config.toml
n_layer = 9
d_model = 768
n_head = 12
n_kv_head = 12
head_dim = 64
d_mlp = 4608
vocab_size = 8192
activation = "tanh_gelu"
norm = "layernorm"
norm_place = "pre"
norm_eps = 1e-05
positions = "learned"
qk_norm = false
attn_scale = 0.125
bias = "all"
tie_embeddings = true
parallel_block = false
init = "normal"
init_std_qkv = 0.0212
init_std_o = 0.005
init_std_up = 0.0212
init_std_down = 0.005
optimizer = "adamw"
lr = 0.000486
lr_mult_o = 1.58
beta1 = 0.95
beta2 = 0.99
lr_head = 0.00479
grad_clip = 2.0
warmup_steps = 235
schedule = "wsd"
decay_fraction = 0.567
decay_shape = "sqrt"
final_lr_fraction = 0.1
batch_tokens = [65536, 131072, 196608]
seq_len = 1024
doc_mask = false
train_tokens = 739900000
steps = 5753
dataset = "wikipedia_en"
MLP neurons of a small language model. Each row is named by its layer, matrix (up: input weights) and neuron, and shows model dimensions 560-687. Each number is 500 + 50 x the weight over its row's rms, rounded and kept within 0 to 999. Numbers have three digits each.
A block is one neuron, or neurons of one layer that tend to fire together. After each block is what it responds to, as a language model described it from the Wikipedia text at the highest values.

L4.up248:473516520493453470562504514511538439503514484497528468483414569553453539559503477498493487560512475589510469617405579485416394500485528493466493549426486564488512491465467492406537517523505487455446496487538469574549534504472517509538584482552483455455539473470487484468426570416515494539462538528487412498469496544531544548419517512597538596499408547478457518512517513501512463577478
L4.up476:497487371474551513524486455460437475470517510581520492464538570544425468650429527526399565488562371521387508642463546479448448564533566561431626562429494499506521453502459535612517522523460522441487516504486424489482538535478555400439598421495483545481445528502633460498516518517503494513461516539477544435395527580488482534466461362446508573403437531459523483449500423513528467552542
L4.up702:539467445463513547531437475477471451551456553539497420516506525490494509572542476624470537459455446446416465604550543429513492569460479548473508466493512577474515529488516450459527509552381440492456529556508546567488488510436472451558582437484430519476528482514544507419463509515553441464512503453552527543403488555463586477506541409442512451467440433450409485484557495487488468519531
L4.up1171:537479435416430505457526474500450457501580476506471489494548522485506490510446401503501491556475494451602584489536555465587477445448543503426535561417499442396508551585410532479472435480491488469440468350486563543561435502459472499539585439472482473465460485497490491542467472484478488596528454488510498525486526508421471495483476532518367516512462529484380519434489513560486528560479
L4.up1589:583498418529533444481556433483466458437515494571531424511545427512433546527534501419394456444406518451399583468558524518565487467611488523507509468538490568481601483487483534432530554446483503538482474495533449528445449433395449438507525461498509517497456559439543466497562604508544533461534456458579551662468542593393485515571528476544428446498424565522500469470478429459435438556517
L4.up1624:522506488521583501515420448497423442483495513566510401443469529497434589548527490456501469551512374447569481485490584500488462443543486552468593495471567421552543491516529490489527611544498433534535552495535561495529511529524543582486610519525425574423465484504582516524583565484500496445550487421459534503436429550508401514472461467502410593508506481462463600442548425555501529507525
L4.up2680:588495367411518472539570523560529490422426461504501427451542597432464450539562502588458487422534456479444439479504504430522466510435513491416548526399549471350573493499553472399518558538501515479395476435554459493526494545462462524498590516498455477479483564538615488521466519456521483486469478547406513511429497560496485548385430466449502505468453496465486491524575478492456461535521
L4.up2912:489453486496396515512503446354554468449570506447503475416482531528517570585624546620521618448447476444584591410478574505450489451522435456388487528484509453425468456490552499492568498478502478511473498458490492488603475472528509498541491441716436486485403401523487585566560463556510508576479413492490414586496536434471532577465493478524464537415440520451406449435523422600432575553455
L4.up3020:561524435491522443450466475456437455489410531523464410464471480518500488513556489527487476495569476491418475592494582449561422447483516496505472520458593495512541561512626493488460502553532464492436542461441556488447468496510488529527434482478516542526558546536573482499444539483489430473448528447553474510422426518514580530525543509467528469565489499416452553537579464482424469550454
L4.up3293:526494444469485527445518555528559450564525500451536431491504470527536502548574485432415481515522605492549489566548435465516399546467551436412521499457464423431487433547555567483498413503540457535472437417456454498612404439437524473484493565558531589432501574457578563499536568526504492383509429593486550484497521484525411549374498499494488471506502435434463539503547479448473548510400
L4.up3382:547419410477525513537443494533593408545477574476482473485531563494440450610548532592478530550578473459588519490601531525554472540459547545455604464444492442435525436457403552497518442467505560415534551424550484464606514537541444515506435489527486488463549455427522417626638511432551468417449491479464456474420480513500519593472448516533503544533474439503482411458547485526523530565529
L4.up3643:529480429475567488533483511501483454551502483442486439477519488486478433482468558581457586510508484557578577462524504536538462553524473534459459581407499463505575465479505515518494532504568504491575519521452570561442496488507445575471494566501480563449464491493572500577516498533487509516569513415369589490403494498556508564468428497474518581541444511453506542469523468589524442703442
L4.up3900:593527359484583496504529559502515410495582501565534454567506566442525489449523529563371482546508529491461542496586511513501390415550544436446440531489499502434484483541495487455532508513601482534488428428474485491593426542413385563518464573493478506481471600491614498529526487564459443453451522549430547495466442517513450479457461480496468526530472543408507508494511569482509590562425
L4.up4123:501494481528451548562572448491464485456480456444564582498552486458509461521518507494464470457541508473402516610596458522529423420562485485534581531417515435411507518494506508467529435464484466434535508591483470555488461552441508440538454519553452480438365516540519561472572464502520540524538434535487489493506535456462524488496477421414528463371427530494489541481518486451500393568451
L4.up4259:522441488412501523526521591530497511459514500518520442509415495526496437582529449569462497472519449466566554505610536495545512448486599553578499513508494530465538548465472554485470423447471533458443485518535490507575493584505527484543422451542474547522516468543518537469517552453585422495527476527501462547441424504479569463431450456559434525510374457542383493487587530465384502417512
L4.up4499:444463479478613479506559542552540474428553535530537523484524523558457494617518477505480564563507405499495579557530423464474461543439504474471576502474585484474523520574425600510442490437446489473556449406500499496490416479455550512543477520520505504425401517402536504474481437471433443399446480531480475462482585517501453513474615496490434528473565465426453531490494517456487495542441
Description: Word-start "e" fragments. Short word-piece tokens ending in the letter e that open a longer word split into pieces, such as Re in Re-active, Se in Se-quence, and e in Ost-e-oporosis.

L5.up906:509513453446617495563528460411545482517429505497512455557518469505398523490443516489492450489523497440457551495611631550545553523478515576523545443414426475428526454572566558498533559443564494535553479483520546564509528514559525524424510513560528446456512510518520491396561575524433527531421497491455506617461496494571544490543431479484454540455508470543414412473470486488536475500494
Description: Before stats numbers. Spaces, pipes, slashes and dashes just before a number in sports and election tables, e.g. "Sevilla B / 63", "Panathinaikos | 1", "3–0".

L5.up3415:457526524511413526493509437475494496516477512492488507423463532540500548491447515487502424556501514461490643509583586562464467468523497534562439460549469554491511459452413527506554493562535481486448479362471490472482464582567523541498461484465455542406502514532543581492466587479543477486624546538499573649476510598463622482498479507498468486481512566450381484423540471532414471479474
Description: First names in lists. Given names, or their first word pieces, that start a person's full name in lists, tables and credits, such as Mary, Dan, "La"(ura).

L4.up90:446439510515564512386525487437505475469484486421603477516456550491470497519463522436541506463478420539437443534517546525587499500535524509394624515499539493514571570533460494510545521386529457414435490507511514500556558512538481501468534460523577457523517465508515500464532492512450406482475473527509554438496543484518431498569538428411564498497590418558451428496589490475498533524483
L4.up211:496474527584537528509470529466489432539535494535560428564427544556420609475486478539516506566519463437414463470477570533460498440511596575391568440465505531449597618493432463459452483525466509546486537432482608463545518530540518497471508521501563466509522427471572581442492569516479480491501605499519514443441523574491459483543554447405477533430435490558494501489507486475492467487513
L4.up346:566580441499482469515473471428525478505596461523664416518486504548467523442457492548475502495405466386458498590577472558486536536517479511498450501439458573493616431465529512455518481542443515434481519567517477367492428549548543519447502512524508524462496492557594502521564560520469511431525476572500476621444512556538476587486432432489552426460511485525489487505515502497601502472478
L4.up552:493479508529467471518470478477461528464506548551511459524431477551452502521420481502477472540503556409512407513501615498507529405489425618381527448546526440450654488581586463514558495485454544494498501513532474466483565490462468496471547562530524496441495447543462508500435473596417471496441484486511494534387541602483475367529496527443494476510471519562425409541539436450590467586512
L4.up755:510533461465488525515474588448473512503532515559496486423532577507476518450560525520509456509480479496427485581524502458523509534524540547490467543482532517450563577506531569527592476530513569520460528475488499504485496516543481468469516539568398545514447495397559559439602562450570440453498494474493491567486563511510459462481484515501528387488521478538574474401498500525533513483451
L4.up1126:530475577433414510553438479413463454503505463469493401465545542531550460507514471564473568440514477530589509542576524388459483428483554588580550448504476488464517396508426425499540497453539483462536483503458502462510478539514596309464457443443448612496442439360542484414451434595568465480602558498522549555393502567559484475510393567496454515521490411530492563508520471502431526496500
L4.up1287:599527486453456540499473512542436453596452480488519591441516464451525522512538465605503619401541442487539401554463597432566437475550585421439564458480503513500516559557524543447474462456451509472494506469481534499425477476573514398462533506464445527533516488431562465530515428455576411578522482540530438565394471529373515560489509591542534475492540484548499548398538425488519529513443
L4.up1926:544548527496554509474457513438479502509456478483547467467459534495464537490437388538515513445450524445352499527442585440476489496594427565444558547512417485509527531445473480528493421540484489359439489516514515407493543523635549593533548519473560522523462543515563525469429463488512425555424477534503498445503430546452544566535449514403532513478422477566467514533575495496517500565528
L4.up2523:386483473509623461431496462515519478495491493587527543441503438507512531490486420500495462534406367537398501496490623471544503442520507559477541410460508511434552534437571595431526432503452408553486416488519503418476494611521476585492547527474592445447554493485483469445480467465569468536516554595434540540425589594494445357569466467500505619544553442544385480558491461495506437560431
L4.up2548:465556393455530493529559398424460458448456492534438519436467540561489457609581413472566448410512555445473539447430482466517463490419485589574454466447440447548496471524476528458542488520445481427450459542462468545485507646541565456485576492475565449497508516476455510483485517472482487488516491591477394529470463538580534487454491609503503561466650592508440473583624505490541478540476
L4.up3047:485505445475462422456526466475431467481515493485461502495483497453439524524490504570546540565556535555440518561494502389591543566454525586420501455520539437526585486609534414528509519531461556426510621534549494452478549597535555463569573528485475474523486488455447586491559451611442530531546476485532521446471521493506428478547495557359502548439486496567536461555458450605467448553544
L4.up3150:406500495425550476534465444452415482476512435611486427415581470466425516524574507463516459446430504500461469528555464423617478539451508525516510473469496478399591497468441553480513506499483444457449462586506515473461577580589508470449521432459573509514498389565595566476572506467481516491521496546545529548487430616573482453486478466537575460448568565521503520492605479508560464523508
L4.up3362:494478468529600470449460485513455435498516459525548490449474501603363504523560455504533479517579487517494444443534556495602595514537536593466534502512517498558484570500442540476577417506461591466459580481428532363516550477622501512513474511555536558523492450486507573403572541515448472510566506530536509470483515610509504557525418576455463483527393461644477429546504506500479549531538
L4.up3392:496558442512536506554486501412599487515588509495500468519527595503545512461439492470466508523555518565439436517517561523574520545565468518451555471545448504512499522544381474434515382464457573482478429486497540438563481536528525530541464543522548447375458367540543546439514575521599455569526542576488494570421573471439507432498391424439493540564492475653526403557507514455494499558496
L4.up3630:550517459523430507463511485532496455609515496565508408501424597601511468491451477526500520419506502524421458547512505550570431490502531535505563411503505451513486567513476527436497471483608503457535472486494513513530506597555580509486475489397487521524566402486632564508449468471604483476569494539527512534497502597486447536489444448448444513502514424511488534503539510469536496599494
L4.up4006:505469528510483431477544568497470483511530484470572451536436463603535501397490502531486465586572478495441546484527577485535591462494496498468430512409442506514572588485360438475596502483493522406501551514459551425484524508547608491588529504492512470452549437508552607375422570504463488448575546499460518553489486547581438392529559440457510493508547507562499503535607512457520474539574
Description: Score and statistic numbers. First digit of a number in sports tables and stats, such as match scores (2–1, L 96–98), track lengths, records and placings.

L2.up1380:480523471514495537453489487539486441467504546489427370500571447535414476469552522515556500557462482441485527500554554564532485609482479503445592410479465491516566393561527503480572497392480523387462449529514541438533533576504448478452533547577453487530532490524480544433476502471383543465463462562464468486425541558483535433530461566513542555532516531498513482489542543466567519478504
L2.up2659:501549486559555483514405474502467463502477558584546425530515541477474589472528483545457474546599492480397571491470465550466556476438507503449570421390465526450593505482462514453565434484481556526510501531412497453488510498574499505503477478531477482443471540522530500452488560584443452450559552502469528504397611528493508451629427542486491530393550474555508493572639485483501499485597
L2.up3722:421541534497585568515495454511422433451489497519514505457440433463517527455576429537536495551447536455472481559505530471558488510453479535477518491454548429566572515461515497494527451569482468488487449529491492446483575529561523521507543463441553477512561541534562502417489522532434461476510475501503476434480462613519563475505507577471457513531475475530473498597565551523407437522605
L2.up4025:399512463479569509508487461449497458481439469585519509512565481504501516547524484486505429485659512507485559513467529509507564466415550515520571555330509420583503528588448544419561462563465565431568421512499463475437486497525485462536460479434539464501504493503532473426574482499421426478493583460473463426426444509542477521476515600522482538389487514546470476518555511506499484524547
Description: Numbers opening table cells. First digit of a number starting a cell or value after a space, mainly sports tables, scores and stats, e.g. 6–2, 5 | 0, 20,437.

L2.up121:498467573519533475537523360502551444483464512555649492422447523520526413501495489527540466491509458504503526477528487541494467462379514448421448507393500548500505473406432522532564412577487479521464489496406460505505479488447485533518461510619527512469499539518559450429489443529578483472596449444479459533448580520504474531470485562481487452422591569462503555532523522492439408457441
L2.up299:519496604434454536510536476569460439461487557527581529499474423611523592374490504524488427519469473454486465473523547457470483447428452503489515435462483484489448587476476525498459473558576506603541514481477548454592393475444519547565455489536586527441431457565504543495540538542630539498528482506539491550464425549534483461482448450507487430505446587504445556489556533487476467427542
L2.up1947:522501487477495621490564455455516492483485487572499464510525476500551481422530511501517517447595408389561550637550483491474442521491579421536407505467491470523522486482503564425553503461510483426531535496463565507498438510473565536541536489510428419458518394561550417446519520446521461483549481515540453443428525490359487491455566525583454403442530490554466539434507437569438450493436
L2.up2765:480518598438513457445554462519524515497456585653551599470458531543549494473493532522514491511552453452528469560526536511498537496531609417407353487458479505468472501478436508530481405447456489500447487482474571454492434447344426562491464483525512535424407520539447542526606453496607501424582476445548453569452485590378502511483488461487547484501592576540474620520509528469438497463452
Description: Inside proper names. Word pieces inside or opening a multi-token proper name as sentence subject, often after a comma or capital letter, e.g. J-en-kins, X-av-ier, Temple.

L2.up2313:543528527583573453496436496481438457614488550556569523446484539523487577442512520515434485464494444452566467509406457566484493440507508488464549472500464525534531467505490488409486490526423540570549521459536457512518424429364523474386569424527573617472506484541512506539501480532531499484589447529413481552457467625435513416556416476486503525513493523434385497496525518547545474487502
L2.up3789:519480482535543553590542486487481496518590503569511531561636449545513488438497492474430539535476450494505492528507527472505451494506490498561586423512416439533522524500530486485439445476510551542527480414561581487542436453465541446470486428585447592530481471583539576566517465535625482522580487575517495444448447554439520469522366513506479522506424487468432518425528498564418514473504
L2.up4181:587470501539570516491502437545379504518469531508518470473531488582498427493511565446560502385464462454572450492459540512521492454463524526512669360489493406505552461521473569546441390426519560499469480492503510532529508534483527493443534470513475575456491514507502600497534500545563531576584408520491539512453445544506591476553365503549540510505406624565511488493619437503469485422474
L2.up4601:543586478549522499491498533493458449500512485546521505449492547569511553449549530530585523457437571444555497528508465496494474573593544499437549402509513463482532419449451429422415484477430437473528521536448473459576512462405492563475519376527529522416491419525412523590465473522584554527500515493410513519487482563504552423505546488505483559446341436445447471479505447451538371460461
Description: Surname-ending word pieces. Final subword piece of a person's surname after a first name, in credits, lists and election or sports tables, such as Park-er, Chip-man, Hammer-stein.

L5.up3048:433482536524540497511460445449528472454519549516732501501488486550479508535483466525501486492523481432446537587529498560528487512526491543458516498483498476489419566553427471492525419430422448492480343555510419416484539586468520561445425488582506521429466592519439560495515431509498461522584637515493516490480452500475413509490546528453480597502495538485490493585562556567485467548550
Description: Repeated subject mention. The last token of a noun or name that refers back to an entity already mentioned, starting a new clause: "The plantation", "the film", "Briseis".

L2.up639:500489481438474483573420508391435436540495528586521423461528498508465504576512529653497493396516469409525594464433478454480353461531505513440469472509547528480499453487539513476429532552496472494487527525397491529463530496510521582448561530497640564472322505483601507472507443545536466570483491492471593580426539533528544467475433424486487525425423432441487548473494508537527557586520
L2.up1012:512498429510508568479512514479499466499521531411467479548501540432544523534496518561362518503501495473626477577508536452500454446490565475504545625487483446449501513496507398540513471486458514487508540447470527553467468526459477587613455491541558546469511493541520509494557504465583478573567487418528438467450541505533564464447478556425522557422378475507425500498540481521426530527456
L2.up1457:458556459472486563557442532538561437535503630515516543511466518477420521539607524556446555432567462480539646525521368519481470478532519481483541539435537552536524480540467533456489523472408496450489502468461483489491508522461554487506536527524539558477465433521630377483560543524453445474563482453506506507458570505402510573473594571495474466379538531467477471476567318511548499608489
L2.up4125:545522551559397566598571498547450506446480503575494528532508547558562464491494432603435453461509528529526591536533520498444435504516504515529564536496566535463539587576523393460489559517421461481485438516461533477522556552433453452557403518445533477461474573489574460483474502586563499579445506496434451441464521564499513372499413489431520583462485575587473486494564450436501543516515
Description: Re- and C word starts. The first piece of a word split into pieces, mostly "re" (re-established, reclassified, rented, Reunions) and capital "C" (CAR, USC, Cherno).

L4.up67:542522459472563522448435453470425548477523580465532465436498475516489512485571543524459516467356519547590557528587492509475525430484572493615536548409442554480597430486510474464513465523510458486503519488491494552531557436497508524453504478473452555433449500541512536495548552607470492525503520436490587475492454524414476420486440508530451531492478472569501505522553469475447468492448
L4.up569:541521525459493561512500469525468524548517489535574493497582505557485497458569431517497456511465502561491540541542561510616531448522530472547507519494481522547493546552488438501508437502538543534534461415492567502479416475459563395513559427441417614367434550466406565523530509463436463542543594554468547516455520549514578519403555447555496492539529504441353506527581513544397522504576
L4.up728:506503479491532448472519416526514464561426595583509515505515609490487479488482477503475609417505519431549495498504527547579491599551596598500505464495498527531531507502515504521439475571450536464514450461514543478520373470463485567458506451627535549487468483425467514573421500511569489437530525526471439463489496504406551504531490452500482607500399555462477538512549519571501565505532
L4.up740:462573526512600544532475470498497499523491559498523442513520533605487474529492507558465521568514462535487558577512480557385492474560455474582616536522450534537475450418417530549460471548550486532488530470482557490532522454489447515473474497590587512517401417613492543548488503502480538452576474509449488476503555460466463520510535542511553570545499476459521537559517486486514525474449
L4.up1012:430469484507523551479521479508488467551525539517530506527526514524458474514461498498420458501409435562507514501549561414527508457450496479510504522494502498497543540514543424452533405544501524512423528442497580463592456484445621438484505499553457540423476500487539564506513534594519480515574519520463515518469472555472573490527454514500426436496591493472500503589529447490283538474512
L4.up1309:394561500581494534451478374465438456508468523421578485532514527524476417495527524442342470394592514468525572472542605493617505475561523591582522428411551417517520510558512492520468475519533500452522510473452531510503382535537494536477481509619458539471525541515569492499456551527557471503603543527553576496467473543353537611554477418460496482493408490428430517553491527534531493524424
L4.up1545:467510401533592467515547448489483485581496605474551490545548516525456534381464554510455574383517484526502474577466510548560495543545532468481581422442410630480538504526557545550522475441447523432556449434516572460527477445409565566548510413524520557464504518532515453419533507504471428383530476516504492473473524527441527493540434535520484494568511513432466464577492486501526493518542
L4.up2249:565591513554523483531513414470492514621507542464500478554472559519537493553476487516451522441516499446447451511465546524472479572440622562524506498481472449526490489461499453522431495476492509495517531447539508504513514487426483454405491503537540533389462459524480534489525424489531531510525436537406605490509474475427471498514525477504512519582467439455418475482630486539508455486533
L4.up2320:432497537468506536487526482463427484545512510474515482488506526574583499484511495558444435521493464453510585425544554486494469451479536494568482468538525527532516463483463531462521426595601459491504509317504530501481501498577598511468503473455460512419497511504590571510469564465501502482616556573471503553449489539477550509501443485501432498394496543532460527519542459481403470459489
L4.up2769:469482531515553515439489459484489486465463507392482493469490520483496435520510529466516531516472582549536513570529490587538468586483514498514486490494468466534416579432610542494472396464431491511443492461448486504641488528492454509500528506487459502431518343579523522558526530460474621534470428454460561471468593455502648494496513476604573476467467526481542534496541507495374573478502
L4.up3005:545553499514603555527509476485502500615531571556502513491525467486494565464501541482345545499451500547512491458453523425570515554491486461552588527499510476568464441512434398462502435452545564495491520435438579487489458455456501492416521496533562509470541522519501525555429470484530512595559532557472551474528467522415545460579385524513454518476482578456483561476567463519438390471529
L4.up3015:502547525477577493472577478495494476560430521535451497399501441520522551483474499518457528456567554448395614491565521497475483443415494532611486481513602506548516495472380490540608440543529499527474498477526452441509465553423536519458476427536510545393488477498625542519420565545508493517561555563498521494490421546463582403484461469575420493471526500446501534418503473506455474505462
L4.up4084:521490454507571494487462427508498485512450560492565453533546525541506434525468539522542502494461505515548468531464504536436564496491533514503497504473471450507460509438459465509418416492493562450455507397439557514580486530574540502489484540524500530398459397533501524522557599502450570575501444523402564503474493482432633476481401522580477502527491460441498490549549445474440536463460
L4.up4149:567504451526549536530438450461531454539573527462562470475508505558513534449514381531536582458572494513466468479572538463502540443476566550531523509538537495526470566537476480459510589490561453423500498482448500434537472515466512485481531425432478604431565445452545556430465519525415502557588573465504492562502504586481498487541516500580300523625489502452419526570602437466376508547467
L4.up4224:524489515527560486511512523508538482476444506604627494531484511512392595459449408468488497456515558483456450448433524521600507538505504519383485493428492510468565471511344392523478388486476545433487508433462512551551442489447498561450428511528520517439508544493462562505536493583602490522534598474474497564459583535464521507532501596513572531436489513512485496535535505544521546529516
L4.up4429:462560534535562493577492472535474485521550593544520500476596502559432532431461485495499520505448489518586559515506540467527436459526552580545468456489530533583506454532548415473496446429570540472541449455500541461520513485438589458463475506575462703410495552511506563498475491571606515521633474534445514538420452503476547510456494494500472480554516514400422477536538477492457490444419
Description: Personal name completions. Final word-piece that completes a person's first name or surname in running text, cast lists, and tables, such as Sh-ire, Ferdin-and, Park-er.

L5.up2466:468514401508458463417469505567376501495471446496523446509445472579541490570559461481456480555526596527518517493491456561467410547521545416397471515540496476407556419609497589563402514525534488480503508378457476520608438501470463502465568499569509521461431562503468503563526425501507527487583486523488604497498601462610443556478462476507439498491526459412434515469481497458536517574476
Description: Mid-word vowel-e pieces. Word-piece tokens ending in silent or vowel "e" inside proper names, often foreign, such as Noguei-ra, Józe-fiak, Châte-au, Denise.

L4.up411:481490457503496574455576492500494413569487488612573567452456457499527606492455575540452446491488605490553498552471504399547540438459534568517443505462512486556364565506485476479468497438466460541517544449453466415441417517451499441518573499637492495587582465519458534486435483469544464489519538507497544525530575653515532579447560503438582467565531581448503606479501519463437420445537
L4.up775:512481475566472470517463521489504507519558486506592532468442571581461630537535426517444580500505509495601427457489450528550539438643462608474428467394462435497552485510492499478480469441542559498477502430544409463505446566511436528479456488472478497508499489480495521463484515433456502514565472474503513507510516595539458496451499537511527491499464502472474561601507489522472503550531
L4.up805:461486457522456490462562447423500498485592520544756503577537454522548540468486521491479491522470419499527470514466483505458591486590485539478488453517416532404425503511422397551511572461499466476456506473534506383422482482430481483513494432592436518588485485528428482450480486579519495427465491504486596568506573543442493598397449492432557540486522563564429504536506472439468437577455
L4.up1590:484453513502512480551503477488524530503486557576576513532495533507532526474441440502479475556498472507455531567453510521446524490562459570437444531463475522535446619528516414461547528423434446498469445563479498427435436470455470529519515450612490486566360424505429528491533469522557452527509468506509486570469563565525546422526526486461530497529550567513402465513505529525472470517488
L4.up2014:471396518371478478466569509451480477530558531510712479528517463449578508476482487449458517558429508514486492528549478453439511454510491518483539543547416436440365537474423460519498592379438510427483471509490462492476429571483449509555560483562459562540541484547458562421453538511517495582509570425483428575499531557527445513496532509358544387596565501556524475522488544520506431530520
L4.up2049:470495563505451477490551395519568477472441485629742491431456451450568477566488476517525431523455465487544459458483523484524525515454512529542481527431477484550480489439478487525480376445484465478480533391508548538480490479509479525439502504613451470491510504524506575435525494486608429493527550479530527622475518623491601520547518517524445435516546547490496542525552497511394392434505
L4.up2800:466506510434362544456522464572423485494465509559589478527435470509498485496434475495505422509625531427440517529552571476469487573559626550518510531497563499518461539534514521554456461441575485467492490433414500552542488488482527424455472429523538496523523502532473548501606563437528494441631548538473492595441542509521541561481594472489516515464538477518378587453615497524443453485522
L4.up3099:511561504545584530472482448508464499456528576603617520472469396486517556485488481494504484530462542406537476477462478472569548437606577496563532455493445386470501457461453440515577521486570496550468575541506482470537352493441543553499503533518566520462514438545424667472450433551537513438569502456510445491511445570523473540444491474511503569530444533458437476664589506532472425475467
L4.up3480:487529546452550433461487424498525490472481555508539518477419531474537538555550502546533420528600489466528621582516512477446508483442577585544423626485408517518465502487425511592479465407425430463544476497442533483446485457499446593418592536557492465463448505483522581548550497458479520485455538456511479494521429479432469486533468540511425572462540540545469530501534530570488406550523
L4.up3549:542450624485489423521586508521488478494413488538649532543438472495549561495460447471585452544568520471529465481485513525504473589513451555490497528446535438620471508512441503598474456509435466461552480431479482482494402406428521519412502478639489521385410529505467629448599476582568507443559525510535447565452554522488512436469592514513508489468497540466515490548549480600487476469431
L4.up4172:526474535441534529429537383524552503458526562657540566497443380548597503560506502509460512548465427476566458548474495550472585443525577591509473631491481458462482474425518488503473581444427459524431442383431573483436448505516482593433546439534458501552501523512480540501487456545515453408533486466536519609475549564489527506576567554500435500501482549456475461507520492534497385455529
L4.up4173:514561441464490441379599529492511494547528453551541452503568496559531517520522531526514472512535562425576467519521520532546498536550532487548489569529444532453518555574511398473438542469483470412547601507501470428414502498550447461536458473528568579485553479429516473548410443619504524527582408454415481587535539534493412549589591486463502542536550553538405502472513448579532450526502
L4.up4328:425422446548463532522567475505506516575530511545621535500505462479526554484541517532408512476465557507474564509511393433577607422580604510572459501432511529464427503440403487470510538485477466475478545523553507448488422413575501424499463438545385613532515488536423463420485556570479509512531512443433503544548554573467470492428467440495561439498459593441494524508550495519455480515475
L4.up4420:436491539494436515531509459498574432540536485491531481498495536507535498464552481406488593597476560490617541529556526463500532399515429544544426526451510515535465477605449553382509487435534457535564511584499513497412489521528543522562472533500427611529469417436454483513572519496526526484525535463513445567506492592481452502467500542497539489469575565480428537508539446541487488460547
L4.up4504:436505550666496531451507387464501531512476502592593555558437498398519564456565452518452475524568539474459480534536559484468603548488543556506398517372519500473444444433456580534476463411523492519530573451484575425496532539515482482591455573447530568567558533551486475467510504542496471520533519536437566508507543562530520516470572442428537487544527555476397497443605502533424475514485
L4.up4506:489574407474459484458601503486553472591493503484520518532528542480611572490465505449431524534432501501574513594457502524418487579503496542516439555525490431491461554500492479436461454481548434447527535511381450467423424449466410543544542468528522515439506502481432498475444401462517457501483520485448545552539490559406399495565469471423571477459526491495536482454466513565515525495574
Description: Repeated name continuation. Non-initial word pieces completing a multi-token proper name already mentioned in the text, often as a sentence subject, e.g. Poll-ack, Tu-val-u, Salm-uth.